config.toml
bias = "all"
lr_mult_down = 2.0
beta1 = 0.93
warmup_steps = 0
MLP neurons of a small language model. Each row is named by its layer, matrix (up: input weights; down: output weights) and neuron, and shows model dimensions 0-159. Each number is 500 + 50 x the weight over its row's rms, rounded and kept within 0 to 999. Numbers have three digits each.
After each neuron's rows, "fires in" lists the words (lower case) most often at its 100 highest values on Wikipedia text that the model never trained on.

L2.up207:527467479475430445456359539479453453494489519491491507386491539553553484507540431517532498541541517536630449466493507551522468576501432490432490500528515488487492518575489532505591485533452458545478539544494575458517418572581465580503560508583517428575510520487533439477505512495457567532498551481571536489510533522452420547578438429601515485418489544567491388478548492432469470425420332524499522520536363445544474539431481569518520526503524497569502502511471420471478538556592500
L2.down207:490496459453487568532507469475507576497520559442541446471574451501539590392459465509449501503465512487582531464472498431583482429486431429494474513465494564434466568522549529514478368504484454453451499463546464515483568454532488410579491565503476476510477492451482564455519483599491437564437474466479524550424545533556571571502436502438481532551634495387517492524494576572499528612421424489527526471542606539514524474509453480472539574578539499569507467448575537481605427486516398
fires in: "age", "length", "average", "density", "position"

L5.up261:553513486469487540369497586558476529491474467443510521414477414495500480488481500439503487497523547495486388484495517450452440535516485446386459586506523414416460502537496502526560494417618471521437491441533522399560518508489465633498534536488587464422529536506503551515455498446553457509569411401476528510518558522562483590547548487593542561502505544507542573441531434565509575506445446488484570407485461537567479431553454447591549493463528437518445568540578460435493532517513459
L5.down261:450444461546546594563527558499485461526499565454598432381586523490461509462450470469455513529468379444483539471587440477571471510516498518448468582536555485482513468383488414483439483491536485532522532478453517524547461496521594541467517539444440485428500482413516497480525572582481551516582411478521489426504509581462483547575411533485529601516497493493467514460439512571552569547485419483531465546474544454504496560480548467580580512521417670446402548518515495473531487463457505
fires in: "and", "first", "or", "were", "one", "much"

L5.up285:465518469435431501500523575438500478436560443504451610523521448573438430504490623502498492497527511451524575527487501533415458520556454488463528461443439474439533417468588356544481608462524539491528524441502486422434511555528574521583506484512492448459491499528619525556564545566424476397542582491502459451492476458500490501517492517493499393510509616469495497538517566473584525468533484546517578506385526460485511441477525547419596511477566564506485542573512419421475460462476531
L5.down285:481556539530418416429475491572509455472498532508535595434427511516507519537471449497422583473532487464486502479647620403509638444476531516549485451564480435469493390552467511492533568425516486506513503498509456535454384467545533557483510516516567534502510499443513509572498444442439474455546520463535442399624500531497455566501470497454381443618512487514470576515490521531437445469527486565591521456521420456475486539451515531558485567505522458544461568492459567460472506470540567
fires in: "she", "her", "is", "his"

L5.up141:547484492470449496485492484512469462453521452561497518405487409576581513571506490490575539510469474495457476416526398552455444520445483518402464578444516432564524459492558494528548443548511530502481464557524415609487545539442558507522496545511411493440539554411500561433477571456562454362583514480454515502547482510580497443574437504496499594438485510457572481454441526508506504527467606552522646468566444539523473478569548482528488547522418495519547546543560515387545445456521454
L5.down141:493599528549464488446484508506487517473440505519483494306537504477467483449516421563487416546440478539574478536473490463475475541536509574481545388588447521502432431446503548482439498452515555434540454432512366524461427543500463438517536581459566507455476530524512466511502431501502544440514430516589526530506497628537522511567541436530591501547372481516489478514534491458567502581529476511499459557488530559572468518466430549534565537495522519466423467415470506438512511510588622
fires in: "the", "named", "being", "elected", "officially", "subsequently"

L2.up215:550536562470476537540510477464522506541564470596508596469521415541447436542417479507473521496466565486471425505471443420503529518549438488426474518501457520460419552564490536592494433565582556543525509475459512465510450530477436515546576550504551558593456502451522468426550572525446562588467499581580487523512507424519503592581558539549514498406551541511531508467443507543590437505499538533478467512444403521540515462435375526468580350532474491472436571485553465571434456516474472
L2.down215:556467532529551524469472537548502544515362572505411427486525523497468472516467447515413513568489480595617537509479566456538542463458489477450445520533514486527485447503542462501489521387523518523517545492439400478485550592505485538514476354559455519439495454573468509547365461474520530422470473495481491510410608514497563585575570587496531528515556495545534496492467487491531509505636432395477549518520506454407583537474484463489468466489447552538465467531467447466430470492603556
fires in: "of", "for"

L2.up345:520466542515510409434554509410454541559624597442520500571520540443490464598441511604494486483449482449499471575518558474481440449472530520604509501472514467522502477500493482590490519485482453479496436520493545409439489622498421588528587453522483456546519476478528471405556445540472571548550460431520431451476568478450502440467437523443552510483549430393488534564508502505447630492496442535479523529553494534449477439428489500586553462523484529488507486381495544532543479503364507
L2.down345:537554495483564591538439525494508472489433453536492466454460463444547483449501442459433568449489490533613541482436477539565560553444437540469444435461550485521385511524575429436506427574564483566529475460433472462498472506504513447525476463506576509491455475600484450507474554489610555443528551544552456492495444505625464532473562417489482516524382537570521472551491514518555407506474518571528505502480554340532529525509461493427533526514502376518450498550604431522529517467589484
fires in: "30", "2009", "2010", "pld", "built", "born"

L2.up113:568439480499455429445538513565522600508533536388530500565499492501545506563531499502497514518504495531490538491479455540427473519447572419587511536480569494576535410484537397465493530467472439574480503530487522510571455455457537563556520529474403598448520453512485450514461587426492508480477450503442470409358563473506456553445616478589536527407463446486569531575543559505506447540510498532527440470484498542558426577567496486524343408446493565488451529545493553511475460524450506
L2.down113:464578501456507532558550549472456462517549464488506465441559510519508498606462456493441488426504506513428522447519461393452550514492579349462408418508468388560470470490533514547520591557492559461485502569525596587474497473511546461424502594532497449388490517403538553495407496469536522490490468422469432570537478454523538450433526560502506587471490556510492557431565489491504568564461492578524497564513502482456501535535451527477554522515496539550396439545605571392485510525546482
fires in: "of", "alpha", "result"

L5.up296:510489415528573515453442451526458568352388504507531545436470409563460471513520540578464490583377487516456434515424561458515519472498526522447580509473529445517493571512607489551479556499561472537489518472554537578550497451465556383524408511580570522561523503450500582549486519438404534465479504512450432504515515562543567532488497496487470531535458557521553524458502427547486531589551558486560428463509589518412504586524488484442543554450516399473451470490465531444462550527428498
L5.down296:493439458523453451462548465553505488446489489612451481478490510416497511468482480489510521554463534495448422475509417556417503563471455528534472537490629507410507551479473502505471368541557569489550616426531541439462463511563484468519430545478537566544479553493488403549528533471558423512504407513510396506519494494541576425610554406521558512568588450499416470486518471443469552444433468584415588568455547514594508507538556535439450532546521428505466511476480496557538571484517510
fires in: "of", "augustus", "anastasios"

L6.up53:509369562457562569524506555531560445447501498549495461434467457419547483576501425387489553425454497423455445425521468477470621537475511454491532469609447524485529445562526450581515454478632464511503493588400398450429561524591480482495491514550450489468509564473573482526546511503534447424506490463571481468564419503534519522501475457515458437484591449477439533491539594527523518493524492629491486530485479468586499521490467511477611512496506505449478541542572530563428483538535519
L6.down53:554449539459427444480609531475542430434512535434490552429522516455504499446573573460452529431452509487595556392515457547522444502542509487507519528492487498625513450524505553458568485443485458493432505525494439525416495427488541558417486497508497607558555561554442569527528515504522544550458467448442471522437516476492478592531469502573570522542555575533489502544363468406543567495505460510494501376534483512488529532537515502474572451605612430511513501429472500497456571502404415
fires in: "s", "first", "most", "only", "world"

L5.up511:478465457488492539569503483408478545526488424487618472467527509550491442561453496480562483478484475540479449511474437549477490489453526525536482505539518528506577539453451530538652482601501571593509547535430466557525499523552616488457550475568413412502378411529506538488381506490517482461493512517467526526457543506564459434544550464490512537512502521525435460549569541381521457560497553442488482521523400480449510558399593466407573517422467408481565561495533588469524482510427490
L5.down511:436497557471585489464527459565441426469474535505514507538511458524473528484605438559409510488595558620528487462506492585501593530535500436519520454461456573400572578411503507463523475553509516522459485505495432540596359474569487519456462570470475488583480520487493462494475568495565507572470501484518464500494520531455422504538463580453538418455508411489633536526489554542526476498478472410535522461401520464490452535420547563464376499512506414480528466631492524474496489463469482
fires in: "a", "us", "netherlands", "100", "dutch", "0"

L2.up175:497542451530448509478462416397520535470523409547468510590531420458507515476442514461567451503584470492440433495563599480512522613468503507554472561540556555504507615496482499484457550402443538414554480535534453494457508400440486545425479501482399579506625557429542382536534522503429521487554513491516503500563484430488502516564528436440480519494521550479507524528492486482401413433469527493426586462520559544553516487545500453517411508560528529541495403517544507467570527542521611
L2.down175:502567474476417532452371501555494513490518475412459490593532518501498509552505513479538531398435495432477465527550571380457452519432393482644471501472495596571510539576554495538527449440504560473599456446571466494425474537473467451523569456510515481507598549505485473474408481406476486565445509463475542455493542402507507560437570470458439533480506551507623532469494453537514534453578502493500521448576447517568476616476568472481543485557531503547436531500495503494453520584459527
fires in: "season", "years", "weeks", "year", "1970s"

L2.up529:419524547495529507493486491548460527476572432492402527515559458535574430482512476467487482459532540496529533457436576514570503482463477467587573467503539559567528460517421580549463446573408586613490556497440476430408501484567545406477480539486528491506562583487549387517590495444548517549633451511516532504626564493501482461470433525488518445490527536463539558565535426404422433444461516600482448487509474522493509505477510515544444454500460505495418440515522462518628520462438511
L2.down529:548429515498570517522454631542531525393475507557492531410432493529568526467497488469580547504524492513498413452513495451460524441477513430558469554507451404479442467507521538493432577533477511471472406513493539457498526511565494435560525388520540558489594514500413489512496523492504548433627548453495594478471457542569560523408509578430574560491453566504493462577481478502486514489568514550557458493353375484499605483497548532482542440473508450445424494483485467543508452596496479
fires in: "have", "has", "one", "with", "for"

L4.up86:543563456520523500481429473414494530468446413478551512532587522585495429543460518591481456480490506521432433533404600415571539497455468492482495454457558480572503413481503528490513491526560506422584539472564532537492547510442442503586570512544506541568523542426541434446517402394529473504504597487503450485514519507468508541508493479475572426590447431474559508498498492522566505573535611500531435503416559435568493507570493449457457363499466472562440543431508552544462499604502454
L4.down86:491499411511507378542475490488594553452554501481422549592510532548445443535441534503491496645545475401472486567462493459490516510571527532484532528569535468535529547454574453501482512529536505472582480531474509440583450455498589455535415570449419486498490479409504408446584403440432427568490496477487496484515573462506475521415564557524516439473461480522499493514501450570543479475537592475434431496504456356491457515490553490462427488486548428538493589465527548555555575583519501
fires in: "to", "of", "from", "time", "into"

L5.up386:512423477511478545436471604445464498474423485442559400538460578449505547434569435407455585586559546483485390474482492567458444571493450508547467560479528455441444540480486449515581525471565510643481491562493509457440457573406512463471566611515460512449488532478564489504463466489478523571521549365536447424574464470484504546468558496530505516475417513508514482564469455499436477526559553523513492610499461528495568506514455489468443531525547486538587563514511592468563455478537570
L5.down386:458562449407442565567510509549459526390406509462533400528548575523526473430496456561479468482564497399555526483544485471452466472466619505513553562509499521570434395488491443420474528508541416449497483623479517497498457552506537456533481476592524514582510549462503582443496474486536491497564443539575485486541531502459480399489551424436476583578516542526464518553518467501581553455428417544593436454523457537457570561435486502417487557471513550531507501539542449536482499462517387
fires in: "than", "at", "to", "around", "over", "almost"

L2.up324:543523456484404535432372446532444522440525448515428569562485549463486473423523539418527503523660518484503511458429497536474429481528494466536576497531469505519434586560532503493561486494503486468564462496561514474501446532497561492534486511423562534513437525480469566600432445538465451487448507387456524426445502548445476544538499498579385510483535475436554583511473552523460470503561406471429493461565468556577526515522514475480477508563605525593551440566461371431565490488507500
L2.down324:523557458496463473409528503531407435543495509513513433440512526538530533467488494526491414518498485471555540589505470533507411496535513555519551517532507565544537465560600472385485483436496471398371435526572489498501520478632489554498566466511471446551552448497544520454429422477543410597455454543433548460523506544590516481504443533532506531630554504381519521550465558558562426488486457497532446394557485567470506531504416522471509521549525609457465464412545458488525442517484535
fires in: "name", "life", "population", "number", "career", "history"

L6.up75:433521486474464580518463482496443523571510497493429562428586580581538477432418495280545461522545459406446495499464464517448446447456454425411654521504543542495561520489607497508536430503527477490518481554463513499451488477488463542504503528382550494511476542527492478518523545422547557510599427500520489442446489503519431559477416488494422564546436475509583556468473409550539497464524468442493505556494532508627416489484501515469484507480512569526527503544530526451480527556505503
L6.down75:449463494420398459528469466534479545488540457574414544491527560597519559531490518422415497407466461513555525599549579491536469403485589533461495517494548589477600491517414509509476539520594481554499489490478540503505504449403428512405490562506516443520510486549445534475510518545471524459555494486559569476530486523512473432481506582459488430534418511482632524547387496468433498495468514436475538414511392505505529459425535482561538457502582585438552534498597518517504536399561488
fires in: "year", "time", "way", "area", "years", "point"

L2.up330:505510423498508569504518441489569396519569433570457621490510476580561555520453541470504543462548421507540460472609529508504441486440552574496461455537469534460570501554459448575496410436436548497577496413460532455445577452515562550544492482522475476462575376434499474542490513572383554448527405522524554462565548410497497472517554482502440506506569449477500536535524356509516472468594459561461416530469555542411563539499495525520533502528451533486470520534443479434514521532449500
L2.down330:530473539575569396466535524484488582478522503621501583474566539484467481584532497451366431480471433484485499454389464509424496528532444548540487461504463445462520510516471494540498526430463504538486565515529506439465445447564467560504473390486492510535568537543500479504514522463487476626479562619366458460472493441460494490594496516523530511514503485525612502614481576447495568488645457496426578485471432545426528472494505501463506520536521489450519467501527501540429407409538489
fires in: "career", "family", "life", "18", "age", "preceded"

L2.up122:513548507564511497473454492543556611563445449526488469454545544488611422612479530524554454474513438463479434428490449449582374483532573432391537554578476461530448502594505451493518492564515460472488484435471464446479441567526543453450553455426520662530564503460551491562501507486470407477546474435454536522553528567518492660486497504496519499459509471528497426488517553525525526508505503474540432468502503529467559429575498455511431445438492512488557613585491503481537474555469552
L2.down122:602476476385540491538561506533487584366488520546464465521492501509494607504471500514449477488530493557464529493449392408516494483479521546474583358494539494546475516517561507468464524484436451507454478496458469505470456492482475612469577563427502501504592550439545571493572490445515538433492515445517455492489422494488431643455497546478487494455508498502623522541567573537524560590481511492397432554568491496506544463451453454590502514536498548515568435542446442435569412464455512
fires in: "area", "of", "place", "them", "areas"

L2.up327:538576564540530482477442492563448564426502458517549454584560494570509540580430561531592583494434506464435455454532487404514568587467557500469410553564423479573543436543521548444460398591552475518443419535448437542472458513388460481485506472435516452455491511488547435498544516492527498456508456558558538511491455529511469526576549528473492450509431407561472507520493555568571484496505587510464435463506492502426476518502434565584544421476455463512620501516473467534564517455499379
L2.down327:501521516525542483510447491532374507542399504540534565464427558514486512544495387497422607473498533438468519482457465452531470595661458488509566476531504443462553511564564509417478425415470527432529570471469530459487419516485484454609421485513415503458483542482448477506479556500587509434517475536617436441499460494500502530495492551513550490543545575560523479384527520501487530529527515481518385560507478558579484452496426472595481487420476528554576456580547452511573508452504520
fires in: "of", "attended", "served", "work", "worked"

L2.up272:519527461473451464532591505534512456522427421520483528490642469434554455519518573493537598595513463490492553457443546551472490475533525441521525541517548464491522579585519446499571453499544531454415486503461468414492391513406492500541532516488554570485476475475470551485479544508520455512454492446522527519471597447423526491552427451639470513446481484392550496505597373419484458505489546495579447461547504535569530497528502471471489405530403489513508485557482438450436596549407430
L2.down272:478434451479521522501479559527446487357512561547573483498542613587480605535452455495445497467439485459508446534495500465492427485495496558548517469520483501537375401468519431498479528510465476518488467492492506545477532388510408519420538457521551483541509499501466541429479581570575462566546526513497502371629453588548447589454479541509477486608490475481505475489527502454499588469531502555494494563430540452420455466460524563474533380496487486464580440530531565600489489464501587
fires in: "of", "during", "median"

L4.up237:536500470537556490553453515504541539532573508539478570428516436512437439520554475516505440556497598438524423444437513422487576529500487398516498538458529444531560509649601447441465523504554415459485508422470564590549409453392415420580487545546438511471477410522469515544487560526502535593533541441517517591410463556469423504522459555538499598470434463433464515512550510495421477537465496502484498528598529486544513542522570455418481464462484465499595513539470508489516515527437530
L4.down237:451568512461459461492463541533475493529499558616488536388602505481525528497566467508451637507451493541561431516425564449471372577487493483469510457566462553444487441540521430472491521496512410519502347543506452395511423430428448577452517512583469467478518484535454415494454487566552432548548510518493591454501432500475561526535548444454567464571566550481516461469555501510475447551466517516464443527501506482504647499514540477473514486428506528574535488537522523567466551493525589
fires in: "as", "of", "to", "include", "is"

L6.up2:527514435393433544482520459488469425451528495515476484449477476506544493497497488501501396499537482505459502491465528472496409431492532405486445489475485483449467469507452517500509407591545494553553519509436526536442421519433568546457414611500430549421577447485455520574494525529508425527588533420534488513521499477570510581532611476462538505441537499571516483544512479515440385499550493502506558488561381463489601448435625513488608520416524555434467479542502462452402555544515602
L6.down2:562496511568556459572572525487490487507544561551562488384441453436513574508517510494498458401477487586495450533459525514513501554436563507543509468382522387500364469489538477558493519529513476420531467525531577485515432522483460464503539528414510522366423602421420502460499514524548456410449502432459505529498486491622450582482437576527438443481504524498502466586449497547510542536512542517424376511540509538538544508480474436575437553527482488516503462527593501535483596479529538
fires in: "and", "are", "include", "website", "to"

L6.up152:477549504552475475412463578531468417378502463510504503561475456544476459460498474457461466544561474569471553441427546567484588512545468515455432522548471555487473475537436522500482537491545446398442575504495507449511524506566535596568532455590452444579502526448595522485518381452436534560462524497585456385530462445416527453446481477533515495514480481492430375465451514568601586495503574493421434530484522459474468496464525516550489480488601398532531487479522548424524431540443533
L6.down152:518521555559405491481509436450520441571463473625434491443490536489510577615470514564599530477444456545541582484475515469593464545413443527475442521587403452507472515466556490446463517490539507461491456568552389532407587485464489563534474554513492525454509529545506530487503528553460502387404554492447462556524530563522543476585481612440472630468486493412460530517486426481487493569507556514457475433514533478541413415480533461489541554497393505500494474547514518503485429535443488
fires in: "first", "early", "second", "next", "s"

L5.up356:486547510451588437490487585544445503465551516478514436417458408476557499623445482487599518433518550451485519500534520549530512456466478620470455512464477574460460410491367566525522454439469535455505516475490461410549467492566517434566569508576461550514480502479461481475473523541472455524538576505489501526506494379584602486388611529426426500530486544461470526459565402448445499466469459525482520532524539599446536621469523507471478559535523537509513521559401500548462504540537528
L5.down356:469517601494502491518544533485508522441499446517531475406446585491421474465513504461525444492513434483591491509495387545530543447427483531500497463464512558526389441430458516452470509565505491425498543540460428469446675464472514491522580508498389499443514455504453484563444555537488458487596527480554514460508445515525560484481434520534633508499472431440511418531580510422487524530507549491475432407510511584537490488527501482642546479420522551523431534494553590587541484573524552
fires in: "1", "to", "three", "2", "one", "two"

L2.up569:496544493440488392600500495420547507513537471574531526491522543459509480542466524533539485480479540463614451542488429487594478454506502505530462598518495444434465488502496440509581529439535587401526502558519588454516440464491423482554513576477512609497486449482451584366489436538542557455547402516547436419540414545498532542564502512509634496529387495517506505451550405508555525459425558571458451556492489441538446519529480588514465446519487535523538527539520495424565534531480433
L2.down569:537506475470508488517520423484497437496428526548535516461488528571467492498442465485447397488550460479513439580492488540598488476520507444389459489515473529495453466570484553523474463632475480493592451445563536451518520537449544466545569485568527552585437438556526522492465429564525477462474494520558472473471525483501475436529513565525485507532486564576433605493622555574561522451443396491477591625481463418413472425607512522488490540483453550467441411588485525401431464483520468
fires in: "of", "type", "political", "weichel"

L4.up412:463536641565539463499549479555464510523432417592559497543513492463613416481520572486447494499588476425439532521477490427541457462507496604493536503575449482605496475484524429558508544513506474534539563500512540544463481381422457498542469434474466582425500563430379496600553479430529549495503550473526514543435443426449540440517482483506445484594443500565441433486532495503418501511475535483481477500514472454577522398475483447510585518522544432451593487513498472511466546473399473
L4.down412:533487477429438527597491543516427562410448437598474517463541598424424595530535506501479517438506478474544517481476435470486385534486465567477499521521540487528373506531503576450543525445495507520509482501447546455469535484600423453571515448439558543590548544493550474431448497520494503510502483476572483486572487584515494455534538470492592484523510445498404558464500450426578458493485531433564538528489558457488513464504449394518463365481489653500543580587511526491479530476490577
fires in: "at", "of", "near"

L2.up12:409385528472503517497596526594464436506540501543455537481571502471522471507453512492477409577523511390542491487522514590528438415533466484554500477530511527503487492466523471522588471476482543566453482488481582510468596518554561524464426538591417503470410511533476534539491456429509544641645458477488478490520547583473545522481532546541434418443461466423543567555385433483480503511532442515508470461513443550496489469458558464478579428532626576466490516536448523456504492485527590
L2.down12:513563463462537518388549430487529542488574494511476581438507518552520516520475575402499476474434569523517554485587506454411595483471541506466510477599418499509512435460544490447380491438436509497468491636488490462443463479455448503557487592468488478549512527506392473529511514524488484431555575520397496508554531502501538453515500481366593478536503417514548634450479457601534446456437493493543476462480522510488500522538495516532579406548498480480608549562540538472502564424490551
fires in: "and", "history", "density", "from"

L5.up492:454405582495576540458545526506490390455538487427449459493515550503552479605567453551484460469468487488487533481581457540471464499458526533511593490512505405508570490411552487495437501492507512588663472521580476590538445479465460554534570498482540581431481517529493555442438404523491459507433491512469462473585499574456469480492566560513503513509511523532449506433436522478449561409434459523489570548514414562560451524455536518507530493478491574515537467495517430380574356539532511
L5.down492:442548493522478525578487538546537553559526570474470469569528538486561487512383445494534497509513530446621409458470563446419503464460542554466627477518448499435539519461455500520475453519581424521437456392505491523464427466633525490515496462524578408497537505480530486461504474465497527564497504495539527444484506589527438451522515470580424505533460603415536527427499523469551546508592434563466456444451579559470508576454598519433478532449603512430487452474512402484513485472521420
fires in: "was", "netherlands", "discography", "us"

L4.up564:509490482489524519425515539512564549493446464435482426482519561492533487472448444447523456415525503637534486431420468430517447547470569491556454491404474488502458595508469455485545488499491480536542517476455485516537581548599482453506424598480562501455438434503459621554548530427526602510469415492428509484529450521424532495517511505535426467385432550496538516523489446517502589499547580479470418459521346582554534476542508432481575527562507551537511517566444446594544539502548495
L4.down564:418500561546417615384393584542478463469446553481510448449555482549400480512490481482503544463538477592581515521421454614478517473507565519481542580488582565443479498419490582536485468487541495522518560485452513507424548514553587449454508485498452485564562530514524475554458538457486454490537434475463547518492490599512487551424503586398544587482486571556434476498485461550540469493490442471565505367443463525505517558441449611468476496412490444511495486427498447558458533526489490
fires in: "one", "each", "another"

L5.up619:603464396470512419466456483545501465442390467483496554483530465488578505541481525501504561552499613471562531557594497467571476437481561449438461462525468463525507466502486578520452412526538500510468430525456521456570435457479429482513503587451474533496501499508500537479544472494594563472529569505452489474398512479540558546538508532444530478503562481523529530451448452540409608358553406429458531450411521497500549561475508597538466460561506557481438498546548418454426461544599575
L5.down619:485543458403559511528472536538505493477495432501538513451595425553442493529382506433521413484435499540556474477466493549497497504581532433520468484524493495527389465569556487491479504487609510458529582551579486547312519495512481516454487561461493480413539473435457516610537543535504502460523522434542507449504428475468507454531503516591612541531547529548441516496377464500498545520476508412494466496574500603463483530556511508527557501458476498493454465490425529577620530369514521
fires in: "and", "website", "ft"

L2.up159:414421468614500447536440552562482476537401532515441581486509486508574521538423401416508427538419465501497502525497435463475397558491488484483616559425549497497496512485535530615490505487468433485429482430537520527588503470536460519563475520523541557522567568542463536526390521526586540504530492469502528444653462415562537475502475516451449514520522473536489512452439505484482584491544408479458566521556495534496459559456459555497508516530562490420476498568463467440389435571546540
L2.down159:485513460495521458583451475502454380493431476478529480451487457442561507477434421494449516516473454437542479542501513471561517497497536579539581518569400484489500475464519588508532495401482549459471453564554433458488541570525587420459469473531534478458533499543453553486481479425580544470487444484462486519460510608507490512461505527493555473383550399468588571439474616568461601531526440540536527485491539516487471565556433383532507618415559518554524535541468533397565438503519434
fires in: "which", "other", "of", "whom"

L2.up123:498468520562416523491480443529463421472558519474514627553512446471573486538522540461611584476510592506379547572441428457458502547482555509464471511507521534444433504554579516529526486560492501436464530520515499489498460439444476479469534494511575444514432573581404494615505445580506496487570428321513576507518521537463567460472412483576347525462463520517597525456563529487521496472410519444482506502544480517436485470510494451500451538518548469445514504518456518528577521466530550
L2.down123:515495509417454582484516575508539371425538496536467517511431577466415519438459584436522532562526523393432449504527534443425533485484551541490470505507507540522526454448571544485487509570464481501533601571501540511535502542426501510432575536502468457468457510481503416568595531473408531513552478545427497462529524405442483528514488416474470493531451595621601528518487513544514424512508492452456505497572503520510428639533445532492549521426492452499556412535481553467442598477498398
fires in: "the", "its", "her"

L2.up556:465535602580459482450515487448588464436497508543477499572509454509553538529516441501457525453476477494455500433461526469607485449564517555609462499517537356666542487497515401655535523499580427548517464531527608565523490483530536517445443490517483460380538542472450492519528531460470511502499539483425500450541510490467501571535489394542459403549465524415514527466455461526603549492455497516378513534482478433581500506523458487460483522557497487475468466508601437468508520529477493
L2.down556:587534537472448514534598535566561440444537500532587391494540441541571511502540587448593492376511446576504484569474602444547598440489446546570484501452515425493540571532491388498462523507608567492517538515569522424462539457481463490517409438467485450486545477600519494469562487376483445509476543500518522557424519498515582507505502506425493475496468533429536456445443450463483544475495518547468565539501515456546536476450479540407534476508566554520479494499468393437461418472551482
fires in: "of", "total", "to"

L2.up436:458481465483465544464523403490539527485590558497481537509511494433554452466487515459611543616531479485483534487458424517427397524444506517507528556508511481529478474533580465562425505412513506519452455533510366533467457534520537440472467531539560523509485452547578465464499538516485516417511549415526510554576514479503571412497428469503423537395492491445504555419590543407422453422517537512504414561474517500498486506575602617463515467436524534549477557588474554522461533591592566
L2.down436:445495435456498521492520448625486503433470499500483512541525430352517471478521517519554488512598562427536527535520356471483528608499500533494541487540517430443527468515534513494543534491469541499506512555525448478508493616499554428409445511452567547462515492433534491532522530492451518461441519454544608572486507446465438516481544512535379430536540572495457593518462378569450513512498537539517469556466499523500405495566392508499462547530496426500564620463467428451506482549610462
fires in: "of", "the"

L4.up315:490460523534447480468450420431527487557492604541544435551496536422519465567565444459544487495476486487549473580492504500509489532516514537494417492500363512541534565435538521531572472494411545483616454585408542407463537487465486463528488480516558421543464538480532412458598498633464512481582559463490554427574541481493532494399523429505565544424402500460510477504561512504528503607455484414441608522559453463439503461487484555428498499530519550506477446543473437552565488564481522
L4.down315:454445458420528588448531441565450514517570430620570484453432529449482435484537529456522506472490458578492418528417524500542558462521455439543530508484430577477388463501493517515534579430508524555423578446533496507546510439497517379406495471548482422483531493416583505551447536615449494505449450496586542448496597461443434519474535495645539527456525496420477562473467573453549454466547510451504522514484559428498508495477526491525514422450508498571540557532525507474493555448532580
fires in: "an", "age"

L4.up488:540513532413342532487505482556465543485494485532486529507459473571413433481482504456536452579560441478509440550518600452521484550456408478349492563495475498530524470512474465481562554418576503474499553497471537471554585536503529476570523416411548493434547515436562476510534464511469492464489477475466507446643440450487505491449442485445515514355447554501472491456484571552482530531568543446538567481469479549540552551477573574528415538463390491526559592489576478469482456467551507
L4.down488:420461542444468533474444397527465432528568454574506479522522558561494572592483537512527535480413502459487467442614546562530551530482421427545586486541482552546552538535463469511473563434540481495530404480431532412485469508442506589477532366454487466515576469506500475535415579494477437595436453426509490476549595521456550529433449486489545566519455491468522494628449551521449534436515513461519510586491439535457457444489476522534524380517511438505555508475542558457447512549511593
fires in: "years", "year", "became", "named"

L2.up600:474474471545491488505359521475360499391503532439460517515588440540457484506513576385639515426512572476498398540564528485499579537546496431500533492508474523544405498495535503545585493471562488465498499496447486453524448484399525565554517490527465523502440596482583482484505487495476570488500489484564443511434463543496516493545552479419481546494420463528518433495530531518498475527510432455414527483505507537460430549528561442422461438441506416605528438606556447416542448484540430
L2.down600:536543449553520506526436517518440507431508496482570541563409412591489516507473571459535443527417496496525480546490471500528517598492500434511496519413556482421491594462526468583598517587546425528645507572435575427483491563424466509601531470456428570482466580430544485431503509459443516587555370542449457518440460525479513496557545458420477524515473534518480528520448463552458403481522485484521503561564469480507417463477437497538477466449489496531550543505494539424620455468537482
fires in: "on", "history"

L4.up560:496524434625481531405430480482509524512476539546542500489471556569445506557491497531531463486463523496548504485525487509508561468481467466565471526476545490520558379531469455470490515431467608474543495424515408493431442496485471490457446507513554475455584510510464496499526565421532588494554555489515480571434451489477558635405512456477449452587575585445525473472467412589362440456434527481474507515532509588454495647466441430492552535516604511467563487574487445460553494440476516
L4.down560:480561527499504537470571521560543619490456447614525512487422502508489562526455517491501572461402575603545437442482499444572403551535450456552466497496460492514417492531504494476464516485459556503585480479547549577566412581401427505549466426526517502555570519414598477514556481447496549545521521418526441586479614498450453491486543542417434522449554489483452482521374452463479447454521550571536522513421562487542522438493503459517536465461430504465614462507516514496453481450503451
fires in: "of", "only", "may", "above", "however"